config = dict(
    num_hidden_layers=12,
    rope_fraction=1.0,
    init_std_qkv=0.0404,
    warmup_steps=379,
    train_tokens=133500000,
)
MLP neurons of a small language model. Each row is named by its layer, matrix (gate and up: input weights) and neuron, and shows model dimensions 0-191. Each number is 128 + 32 x the weight over its row's rms, rounded and kept within 0 to 255. Numbers have three digits each. A neuron's up and down rows have the sign that makes its largest values positive.
A block is one neuron, or neurons of one layer that tend to fire together. After each block is what it responds to, as a language model described it from the Wikipedia text at the highest values.

L6.gate50:165099122166071075154097147148102168177127097137137144201125118130085130107145132117177133117085129127130117209121081103142149123105128114123112097152108117195106107151163140140147156087155182068164140171138096137130098127118127120166122057126155131142072134101179105088063113140115127166055125046117094164142085189138095097115069168108157133179152137139174155102131114125153169082139140143158105135131213133140130178150152098166142145135159131135145125074121115085172113129112047107097069093137108095108197134121092143082212097135144150123136174116171112125100105127136180092
L6.up50:104148098132042097104137160142151183152212117093125134134192137110099088159154071116159071162130099068168170205134109118119137165149094192159112154154195104119100115136127191188117157101144091127150136171060130141092119152100076131117112145141122086103141131149117206126083101090140136211092184155152120084117175147103165118132133102113123189130151070148154130142092136161109086123154128125185149163125137115126147086145101129137107119103082102145109090096128064129138122128130124070132164144123092119063127133101172150151096176127123180152117150092166145146126109160190092094
L6.gate71:109135156116100117143099129079172126128097138161177125190161136204136125132140168159158101044102158147146125103111111086124147185133123121160101130153157128170075108180178130105132133088077123124116117091074102132212116108199135107122121107133111106114136104094112135105109185163168117135097089133141180134080143082163106069153072154151093119137136144137079087116106024112079151158162176090160142111148086190127109103181139198170097070121118166132116134112120116170120069171099061117128104145102080158132150171085121123141108093119130128107076105056129132158147109134117134145
L6.up71:193128100082108100106098148096154165132106129159185091141143124128169137106099158142151128093080163064128124135152121165161171133131213089125160134139083097049204098106170110179118164135117096126096111126112081148196140168062138101117108131126095149096114160136115099188096165105098138189089196147140149104129113100050180126122057084139147090119115085134156087115136167086120071108148126154141161116166139157112095133120128084146182101150129118177135121088093106170124159158110117094083143142128106153176089151152103105137115075153089117113186141112100159139152042121162150115
L6.gate107:086109136181087146118123095146152189119173155119151140185159106064144084133104067109087108160152105157112118071102112161143130138128141171144158188097124080090168122175060089142146157108160065103134075124181130094144135069130113132076136149087101161130148116139139201153148122066095080175085118145114113084106111084104128084153162102178118097111144156105128154113118101143136156125145168111182125130116146180094138165023115149162118124172133121120167164070150156117113139081158130120143114124151090069130168148147128169119173111101177125177140174106101067113143081125138127055
L6.up107:103065122139151084093114220173094126076133061114157062196144095062140103119182144184156138102142125139125089130134100189105129192146143228152150102132135072122104131089117166098187159123158100159131119058076156097113160157130194089146101135088155119185134160117172122103121153080091133101095126131161108180093109142102095132138174096118165109141116147163064175111137136132180117085166121145115118147127130114114154153162113096140121117135096064146148112139171098132127136081117110162044097163138137115119096145151111112163160106148119177120156111131179159137164161119148159128
L6.gate183:078113123078077105100148124125128163104123100129145159079133073151136103072159083078147111148160121150128162160085120125104130173113119148203082120153102101110169133168193112104134115156131111158141118123109122068113187099100120149103156100160118127105079186129110126143108095133134155149105172115105082122144195178173194133172113150078162084133141137108104129107103098103084059134099148181127168196149111142186116141112131181113041151137157123085166179142120110148154131200145082049130180178119063148124123097167121102047150125128118119123159151122090079146143114155135148121
L6.up183:127176110109097105183133156171172138126126124054152137086154091195123123154203176152072130116120088140119123097120152078110157158123135118142113093106113103110061128117130144172130142182095130120126110112222131119127136081102112131113144177162168122131121109184114045109124145101156155116059124151132163127088045069103086120087114143093124103136122119090129121102173131128154099181121156155141139100147140104183080144097080117068152132183177138081163157103130123144146122080197094098087108060120099132152105134084147152062149113094133133058114123143125132089184092097097151110
L6.gate211:141142087115121093143189145097142130143113125141117121138181074144130147094156149164141131114162100113144057092132108118130125155214212194108119107166121114105104101122071123143156133152096114151101208144136170180144132123084162142110146057131167112145166099163166133104093153148081177096076103116072117065117153142167106145109096122090182115167094129178143156147166114074114160081114116112170138153123097130134133072154160077186154131128086124122143145070136133185135109158175175150118116108147056109157098133093124167148121086117173150051126106115080114186081121138109078100
L6.up211:100107133144051167138161068198060122132113073099151090190164117125090122152175125101129122143103159113105161117167153086121116091194136137120073156124105095115115095093143054151114162165152138124075182160107115084153154113141102140103127156083093088094172118138112199117131115144123125102038123119165131124110115087093166121085145164126121117146147093105131030188103095143071160110095120136173107124139163195203092137138112123117151126161095078139141150108160111090186054115123118108125097127118136135164114133093160084130125150133124161106144064161144124108139125204119137151
L6.gate230:125190136138158118121057088121167140144103064136134090158095102121191165145074140120122105082081161117117138095138120129163145133107153104163156130130135189143106124181167140155145104165128109044116106135156158177093078160118144143134106138106126086133116073132181066094104178207112120136072085133144097133142125144214097098104144133149161137091144164086146160109127105154124122070175151175190147076146130135095096097098073113173103150152135123111150128096102170155142116178107121166136160075044123090183168183138148115154142139116109115129165163100118054117090132149094168103
L6.up230:146198105061161113174159172180124144130148096148122147151097131144162118146179108153150151086195123135151095132130186111138068185080153125129084181187071111156081104154117092148105150136088175151138130091158146146113159180140121121125114157094134200129121157117183134109085055117146123132063220118089091125101124192123143094116172102138183105155110108133137150172144143116103127120145117156106162091173143134142113098129163139106116116165082082172170109109108166147150165117164126084120098131105133123118115123144094074138143136111146146205112129120191195171132089121157065187
L6.gate302:123150158151148141062133147137155198121080087134141121108132064140145181143126073096087118073169173138149133147142106099153152118120206127182171143145102067100138133132132134139141106090136124133119176116151106100098116104164126070127142134114164155159100119151154124073089127134115121149025105141133107119120127154090049125113112163086182107162104161085134118102131116120104082118156126216115220172079117177146103077127087147144088099109113115116136166108115099138164137099097158095136104129067122175101105193175108081159106142097108130100143160077104115084164068141124199110
L6.up302:110190143087125108152133089113107129179136138132134086167107156163101153166156132133154169128168155158088179089083180119122134147089165112159068142109092106138129097151175145134165133182129147109165140100075153088131144119116168133090189148145195167140143157141175100125092113073107137098082129124150156085138144127083141138089101128063178061174141102103119127170189096125146166096162142097145117150181097101200161120119162158148041113118170130171129124121215106201105079147115111142167080133088122151137091143115171118104119099152122166090098052127092152151165095102103130122
L6.gate394:125144157088137087108141107121163145155129130174122084103149150114162071076168101105116158125147119104137165105108171081132114147050171130130106108112135113123136137140082123187113138161148086141096149100147183125156113089128133111148119101196176137109139127114146116196100162118074151127076127235165197017147068123131112102134143170135178145142150126165171126142167118133139085166118104170165166142122075181128143085138100097067110087138153128146126084129057099182163194124102087106149098113113080099161141106148130153130134081138167079110150124070111126120096112169087117091
L6.up394:130138139151114081104198113109095095112126163167087153082072070091120079122118133097076155150174096136138087166153131122134129136144165103110127171132121142153130082071114155153120148153108107128134139217147083054121134074128201172068215128126156097077102095109136071129079153080062152145096050125167127119131159086086119164132117137106132163139142158092055128127133156178147172121135125150086122169137119103140113101143139142147139127141145125094156132125137138157159108123104191123165177147135153210152108108150067146092145154164131197125114076114188116107178118115103148140
Description: Mid-word fragments, often "ic". Short subword pieces inside longer words split into several tokens, especially "ic"/"tic", as in diff-ic-ulty, off-ic-er, chron-ic, cor-tic-osteroids.

L2.gate43:108108126073123156134136119084108059121110134109150155129184091184129151084121096113089149184144126104099152149118170111121125079092114177101130148171147089175114109135111102111120181114113129107147116133059095179113125108150054114064143126074106122134152119152108150163153130115093108139168153093065136074002109148069107148143125162133139101128099119136125114121132143119099119149087178157123141144108111197149081099077103173116156173063180162165144082176155144076162127194167095148127119099143135081076146095026175148114130165135130097145119137102138138099126119130126143083
L2.up43:121114162132121153140146155116123099150085181142095186136140091132173094093094150173115149173141102113121113131068161074156158092147119101179096120087123041131152116126062055142123132168145084111106134182099079105170107142076121134055125128057131160123191097151101134137121181164050144128095131078090180120042101154121146164128154162085115127166115120145129151099211106174107114120081093119159110172116150143148127156132133131127099164069152151148153139191124136131178167117098078154083116127142088103110148188095162138162073159138118083109148141093109131127089127108106128108
L2.gate93:189171155102166104129134154097133151143155138091173123108136097089119178140102132098143156154179095147091096118169149157153110127138157184141129102123167113159123118124117110156205156088209145154097120167147096174178140155094142168179109100058103184098134160135172160112088111094104116128139154083176129091129100132100090196094119186116141127150167200130145176061160102112115094066147138178175128167111129148114171132108139161180144118102115113148081139150090116089160132120138094158111190161129116134193170083148130161137142179160139085157164112108125116081073143163050143096
L2.up93:180055170119171150126130124106139106121066124054077131166133136158086180130096133140141157155113129108098094098245144161158195086119137131100115124150164083103173152162125084140126129148129069126116201113147104166092120175136131153121126112100145069159124148120120157131138116047094124098100080104139124091124121117172114156119066163152178108174170161152159112119136099161120096144091119112171127085114126135215123090135108039145126139131144161101138124190121186090167126107089136101157151117168176101172177134105142164138129123171132135154162085064139144137143132082144122152
L2.gate175:159155161124161172183139124082090144174161142147199122153125122109069134116155100095075131107124110124133110139137164104110115164093124120122094068225135113173107131160113103112081108079113170137090199138148143144131119187121144101061063075136191140143111079127144132136106155136095187119082145128135158110119131191142087163113138131125106102125135163191091121165118113157113123151159147142204089153156161150149168123075116153167133092138079057156132104145068077183115115120163070144118109109151097110120147173102103196110144138110130069110075091138186116069123110163140123144
L2.up175:080169130199155140178112091107057099127161120165152132100117143079098127097168113146146190136141110098092134143142122102080142134090086082087132157163090099124105093176101118142137107118148131122144142119153142067068181080159130116073158155046158142153160139169068101099131093096144101149099111141100157138103130144090102226103156086104104133135130106137064133129138097126109094138117108160094067170199120170170140159117100135172131098139070123169132110143161172141098135120168086180099149177129142149204111157152116155112127084138088075094091155142102126141157056117104084125
L2.gate182:115150116111172113213128201159116097148135128115096117133127151140110092147145169112105150138127173108081135169117116099160171142124078146129084101172096141133144187158121171153127171148110133136145149143141070158109129182140124177128115142126054081079118124144080123099095153193161110190132133120101079132135109203086145184116124167091151214129100152139162190159200134151115119092151151111132121133144137046078125142101159176149161137053188127184141164202118148155147129124117137169101136149189129136112174095136106111146129133123132119130079095150117112153120105115059134202
L2.up182:183142145106098153120190165144122115118151178106173140098102121156118169203096115140155175175095157142123158078082158165120127112096144123159083103138082079181120135170118112154163203132117126138159124114170153103119156139192142154126079047127162180166121114118142164172133121124079173141133158167105048115103114193106094138119130151094140210094133157173142133152196147119104127139102155069112092110128137080190120091094113126107122169097154144135169135161113160068118154200141092168122087135172145087120145145086139116138128120186116130128107103143106100145041090114121094144
L2.gate326:117110118105079109143128162038165115142077125124099093135130092091052111119120112078100196081171141140117124124073103096126123123140173119136166107068124116144087135143118097131153146189081112114103143092130066107167071133143106131143097164122089120102142132165126111049109110139137179146157118093143133140077082165096074144206147148114156090119138073125099123115166113180111060141118117184139177133109127140103111192117182139146153151104111185122163122158148191113073122105147141148105137134156114079108108195186102122099086118092174186118119097148141129153122122131033090108
L2.up326:126121169095118142123098153133163154148163110101141121086114125174110162170131093160087137129089105179110145146139144120152114127076095153182162138093083125176147127108172096076156105158102099096074183116071140177135118136085173130084100127106069061120159194092109099140159169144159183166121109128112125123109099140168158099100100140148151128078151114107118073140176159140173141120090078169081168159168111150116085132082132157202097165124100043162134044164087145109108160125098085139136137094154180198110141089130120086157149073103176163148111115101105151130099123157123182157
L2.gate340:139112177189163144111105155135120163166171142211169115124084087117144089112091158150120116116130177112071122143111120116125126075103132139142102138091124126131094158156199133180132134134072109117085138212138082156144112169092108162146148117096083064095143121172122154084158159171132163152209135134102122180128102186122080105140145210153101133070162124119132130119148096187109089146116111210165133081081081106155121161066140092117138156144118100168113120123152080098117105126128121167110189118126143166092124173110114077120162092176127169121059079149162127127156158151111131097
L2.up340:111142139100100098102138167119126163133184177073120095161077104140154109114133156084153148175151146185131132125122170110155137133129109109111108176135102129165100130126134075089160120184170081059131127149106155114132173082105077157130137141137110068131130130118100078065199132138132187109190121155124075153146173191132131053157098103136174150097108090107122155096123136122134053155115109155129143143131098217110103182110129127201112092109114119172119132174120176076148121130122106107107146099135157123085143075110081131053160131103109120194136141093066086145067125172086111142
L2.gate395:074061118067086097105126163126134208179127119114151091174081159098110106118167111134083107103149117122140125105150175101188118087162120169139097151113107126172146093143139142121098136137099098136111181180087103174168106113175118149110123124133169104131157151141121103133193153180096098138125107154086196140092094171148158170156129165101079145116105151116108149079153118136161131170118135187154114104092150153144120097155074075079078162156125143151142100105059154167191113069066125147089191114090135080189148106169135119168099113107154113177144086139120122064157164097110172125
L2.up395:139142072181137135132131129119065123148156126129182124186088156135128176147155077147143128119092108074068097133035138118169110111115130108130241094185159091171123142140122136158129072141133110174053157172103136095141124099142166154104124062144188110176060083120081114147091130113102091067119103153169178116144078130157130155139149182161131124051134133117112083124144115118179156077125115139130117124120169165132177084148130077119134112175079151127174140159164148111177091121165085107137097158118104099082138116152129120129134146146113166113078164135114115122154070132092165128
L2.gate471:091121166112101163153142167132114114104166141102076115170110151139146076080121136075088150155195105148119134099126147113122141099132130102166118096111126101149133183153158079151083099134091167127174141142087045107122087140114071121089121071095135118083149087135198141132093184081046180123102152038161134125081134158138164134074122097084111118097151113135083114126187111139146120190113132129140128121114122142096157098104109158103125110116142100093121170110145137120084135159129084093127125152095042113070105127089184120139173118099140111192122150111140111069124032135098110069
L2.up471:146087199060123145142151096180146153148113195193120129094161196197108101107104140149163158153135155075106183114104122125089127145125127128093120116133153143134119147067139063118138147119128141093122070134105129122144115081157109182106147075135084123171135092117145121116129124112126131144086143159155068081143121121131166077146084163143141053119121172070152128121109138131149094167121114158062152106110120208118110110037093155076163144091160114077150106153169123150201140154143129167105097100110107117136129128085136223125088139163100130112104109074065081139116108117158160146
Description: Adverbs and year zeros. Modifying adverbs after a subject, verb or comma (also, generally, often, again, only, and -ly endings), plus the "0" after "2" in years like 2020.

L7.gate431:144170085155118135157132163164083151163124151103085117135131126152142132122062117177136085143131144124132158154122161128163158130103138147180129109085122140144106163203082116076140129101109077130116149156046083113172091112157111124169108130141096080126133146150207110206102139163061130154157133148119133079089124123176080177141148116095144153107115134139107181115139168190151066086125113139178125157106157101117122153129154165061117154117136042103106150161136136172111175121152068161106101134115188121085187121086101085062134179168143123168108160090130088109151119137109173063
L7.up431:131115121135106107191139193092154171151126068187127160166161123178087163096091166145116127157147097086070144161101106092117164145121125172113134191133201097173094176114152131109177074181147166134127147182080094105158115161129108151092113148139085065135107111127090099138114132121134118104114159118110097064080154154154111106089144123128176164101101087119070179127092094069163140090152144066125112135080100112117169148058159115121114130136111094114191112096182177124103157159084123119129128142131194087123173117171124099112155138200121117095134129164124061134077167141133140109
Description: Adverb and modifier openers. Word pieces that open a modifier of the following phrase: the -ly ending of adverbs (historically, critically, commonly), newly, formerly, first, last, un-, and sentence-initial As.

L7.gate143:166155150157141141126087151087104146163126163122170100176139133064112118119121142065144145106181091163131112136158091094146146176093155067129053133170102130089121132145109105107136073124104162138103145175124124181138108154119107104207088134122114061122129088124169205154138138134125143143108150148142120172100116198155099085154160092083111160099112150175130076146126115163149127140129046181113135109107202141196138096074107101130163144150140189114183129054139172173155138106157073118093119078080137156129177166159131092121119126079112164074140130111150074115164118117141140164
L7.up143:070145193135152180102104090134145093164155209081171099098172104134143111160126107149151110108161163154133154055160125114121100131138128114152103176101148140125134094175060125150160139130152132144123133157125092185166122163107130136091107126152146134078094155174192196112120096042097157077104188156141117076111084117128147183136158133100104114143092076091160170067124123090117097098114098110133139123100105127107129153126073070084051044163138094084137079106135085163155178152125149074077079145118140112114129123137145135130102111140142123098106128142090159131096127143081193140
Description: Mid-word fragments. Short subword pieces in the middle of a longer word split into several tokens, such as cu in occupying, ric in Curriculum, s in Prussian.

L6.gate129:100126110097198116107123147142150138179106158106092136188173071109149157121161140084089170132184137188119066106119199070132185117091115112112059100161110122140114140162109141116116183145088104129108176137119147135152090031092045132103136168126175115103129127174180187126134134151089130163111156097120099097154150130183130122097160163123099149101096113115135220116178092103146064125141154143153174138120163115127139111055126144136119105096118164148114151128106146198154109155071078153108130176133179139146189128124104121143120121145150127161101112108161145118118163091077081157
L6.up129:143062082123127108088157232074117115128140133098161150106138131168096160051135108115101150134117106146150067099105162146151134084075081123104137137151116059136060119136107090141178162185137178112113192126162150098168137111153124163117170121093125168112097083166149119138115103156117128106145155110144083096068161146134155161166169135122107150125085147095199145123146093126116065062178120118084116129130141127109175201077125148134110124155109111142083131153146082153178115184059062111132137160170178117168108119098083096109114169102129107167074120129070122156152126141123129122
L6.gate233:139092149135166207166080114165145100147172172149115123123100164126113189090144152117133164157109153154092125123134115028133172116080166073176115161096132099144129132171186090167191173121132093123085110108133065128157148104096078089148150148097127142188093149084086084101160115158104114081114122098074119158097084129124117148142140218201161137131140094133100151099185052158147114122161150168092150109146148136180157133129112118098130124115100159099143198132096145130128101122126093158138104112155163080162120155179177130168093174156146141109124149119094110115064128139159110178
L6.up233:162067104137142111160157153169104165171111163123120128129132108145125097136189129155184139103074103127118129166156166120131103114199146187130064088123097074105142171128132167149177129220091085194094139149129168107141114109102175146179118160087143133126166087145088134134164121144088123141128114153115158067181198118102145153087062144128098182166052139113114032100174128110176102108151138101162140102134148140156172140140137097154141143117146156123087113107088138152180151147148184088125135137142107091128103184079097060126108122179104146142100116119141111123150163064145103161
L6.gate305:112128143127090108169119169183119117116140100081117113190090128133128096125125097100130130108100135114091068080129127118102147166124088158125113057124156152139151130134143137135132180109083143145122135100094162149140160145101141132132100175041146128151131112199108124149115110176078129108098130093119089073105075166161170101093160162123138134125134156149135151113143159057194169121150079167127119099152146103165207159129138127222152143098096105185097147060094130097169165203124076140071158162103074115091114086148134106100098084166140167104063200139135072120133140081127129121
L6.up305:168132074152123132154198101076092152235147149209107133182180143090148112134117122141160143113187117149168109104131113138143142122152122127126119080122122110122164133148213173121140142121115124141078098134088101054068129150144075099143141076142146151166145107130084112165116180125138081119082172092097124100147137161093158100145112172147175117166138182131164104106102165170108124124163165117116089172153110148140127162132074136130166148138104091121192120143128134141132089134148169216181118129101146120103177169110070145142174141121134169203121107184060138127120092150088123103
L6.gate309:168098081163117102150133114068146103143088131086155101163113121138129149113133096080143118083146118061133118122151140100141131160113133139143116094154180127196118031099127138111146152176144135137112144176101107171104121142172134126136192129146093099117168135120135131156186137116154118151133136084100079116111097173118104148190128150202220145127124143114115127124088118120144142135110135146100134161074141110152122122134231153094132094128077141153111079170131151194149139162195117088046152151094108104112111190049129080148081091129152059143150075144121124104067082133089154147
L6.up309:147109116147122147146117184096114154157172134167152151164162124081136075091118096106098179109148168163081116107146183170103155154124113097136027110077068146142068154150138138078063120186091073120126165131068141153184117095057100173131118171130123178132144119150119154119118110161107175110132168105061125151111160191135155093100164171123132138075124104102159130168084142147159077165160133153124138115125166130102130162158096153120173130123144091146151133185094099150070156202169119116108138138116134114161096147062159126078173121145121139127198097135111079119132104133099133067
L6.gate337:180117077119170084129108117140196104160153129157152131096170073137144139042169118100121090177127094158136129190147169110122125125095142153148155144130100122154101075110110095128178165137177152158128145090069130136143135149097104127148112100080101080123125127131105115126154157156105148104191106148112123061054144153090126113153184150103120172154080164093123151069129125181160118072131164135126145120126204134122184113130183138120166136064112205116145106088165194141109076149117085147091145106098156089108194112151126105053120172152133136116103090117095088083149074145103129101
L6.up337:093120098085063161117137129167170095149167143097120098133176099128099185058117106082147111175159156147148106166076161138131138133093124165144105141101144126152110112128174145131127171047141057106181096079123045112168093141152154170150077150076148101147157115143060125087146142148145174077131112106140189055098130056111151119093126132169138161104055107121158126145155145136109103094099200164161121127125149102151137135135097138123168129086166106101088081096098152170143092116148110112152149126121104093074154122079101173145140112164123090159114121063098128070091149109117088104
L6.gate389:131169091153155099166120156110140105095139133136149099218130102127177110093145112105145087107062135092142101118168140124163128119093125085209143096107168104083145096125111046093142178112164155097104087151135134112164114093119205157071109173104114118149116126148150095156072129169148115110088115119167128094113143158116038117162065134175147170162199143124073130063190108138085111114154106078153144119100138089095080154129160101130127143082149091162194132114098140112185119153082094105123144177154147145112187158116128064094120164129098138104084112106089098147124135125098153145
L6.up389:153162152123154178139152115187144128208094177147102125116077147072149172054149155127084112114131185119117072099107119173098179139124109119091146088121185098096134153144113037098129104126143117163117130160118127174186132144132048216156147135102141123108143055141107147122171093135151105130126154130112144127149103152158123169119130159076126134121159143101077148145197173143174096126115096135154089185104162179084138116125160129115116195106136133095161104131139080139109118177178130089113166178102136134078168055117143129112137133131098133111085190155188098160100146141121102093
L6.gate398:123108128106174142115108105112109129129075099123155087135195112109129156112136118121117138070192149175084083084154114097132185081065114168088140137121099107107143084122107130170142117149104133214119109182126161083139112137132127072118103110118123177089093126151079169144109151122101134074106119169136147107092134146079065111093081133122145110187110107116118139146168057122132093141123097150179143162145115060091108183087110112165120107129149104146097110128177100156206113210155122126125096133125106118099160085139106140097122116106154225066115140156157052161110059115135134179
L6.up398:117044099135103123111129180112132121156126039179169124184136134105109132121059107172119190149090102133160135075104104118122108133139127104109124099178076088098145185145138123159087123099168177151133152096092219111153137173120113113072166160095171117162090163174117123083104108164092134146158191146164133204107181153175148095152100121185114109065177169157150163167062141100165139097132121126099158141193142165158132128071128086113109130132125136118163088149130103103179149093135166114120139140171130081110139121117113147128177155154141126092124163094109123086131102111142079083
L6.gate415:175189111179137128085123124147154139203150102137158131193141088119150125110171104094065181126155184116102110108149128136160129195141135155123152140149097159111045134106135176190182119110135148083108156116141149119154135140181173144146114117136216197163129106137096103164152119133084109149141157160120181138096163098192089106125110148173148151154109079148106192137122110164102161084095100144089164135073121146126107165139104208098100115128073129141134171097151125152103159168137113134098149088081087137128046153117073161147151096109163177118151160076097141090143113139092109131
L6.up415:119126105128150135173150123115123215158098176071141118166145070152108157134101155118166157130145133190081106141140133126095082173175177139105189130189149161109081131093066104199193157120107190162125178095116155103164114156164132136126124096123127112063123189136116161115113089158094154183106142127126112093088176156152172167157125144091153155107121126159112127123162090167152162086088112086188159132100107114175080137146196135111145113080118131076117093154128134183107151147137107077088091131115113092089157131113084171117119098138122133093180109151141156030134119154116175128
Description: Adverbs after auxiliaries. Adverbs and negation right after a verb, mostly "not" following "was", plus "just", "also", "now", "well" and adverb-forming "-ly" (as in "commonly known").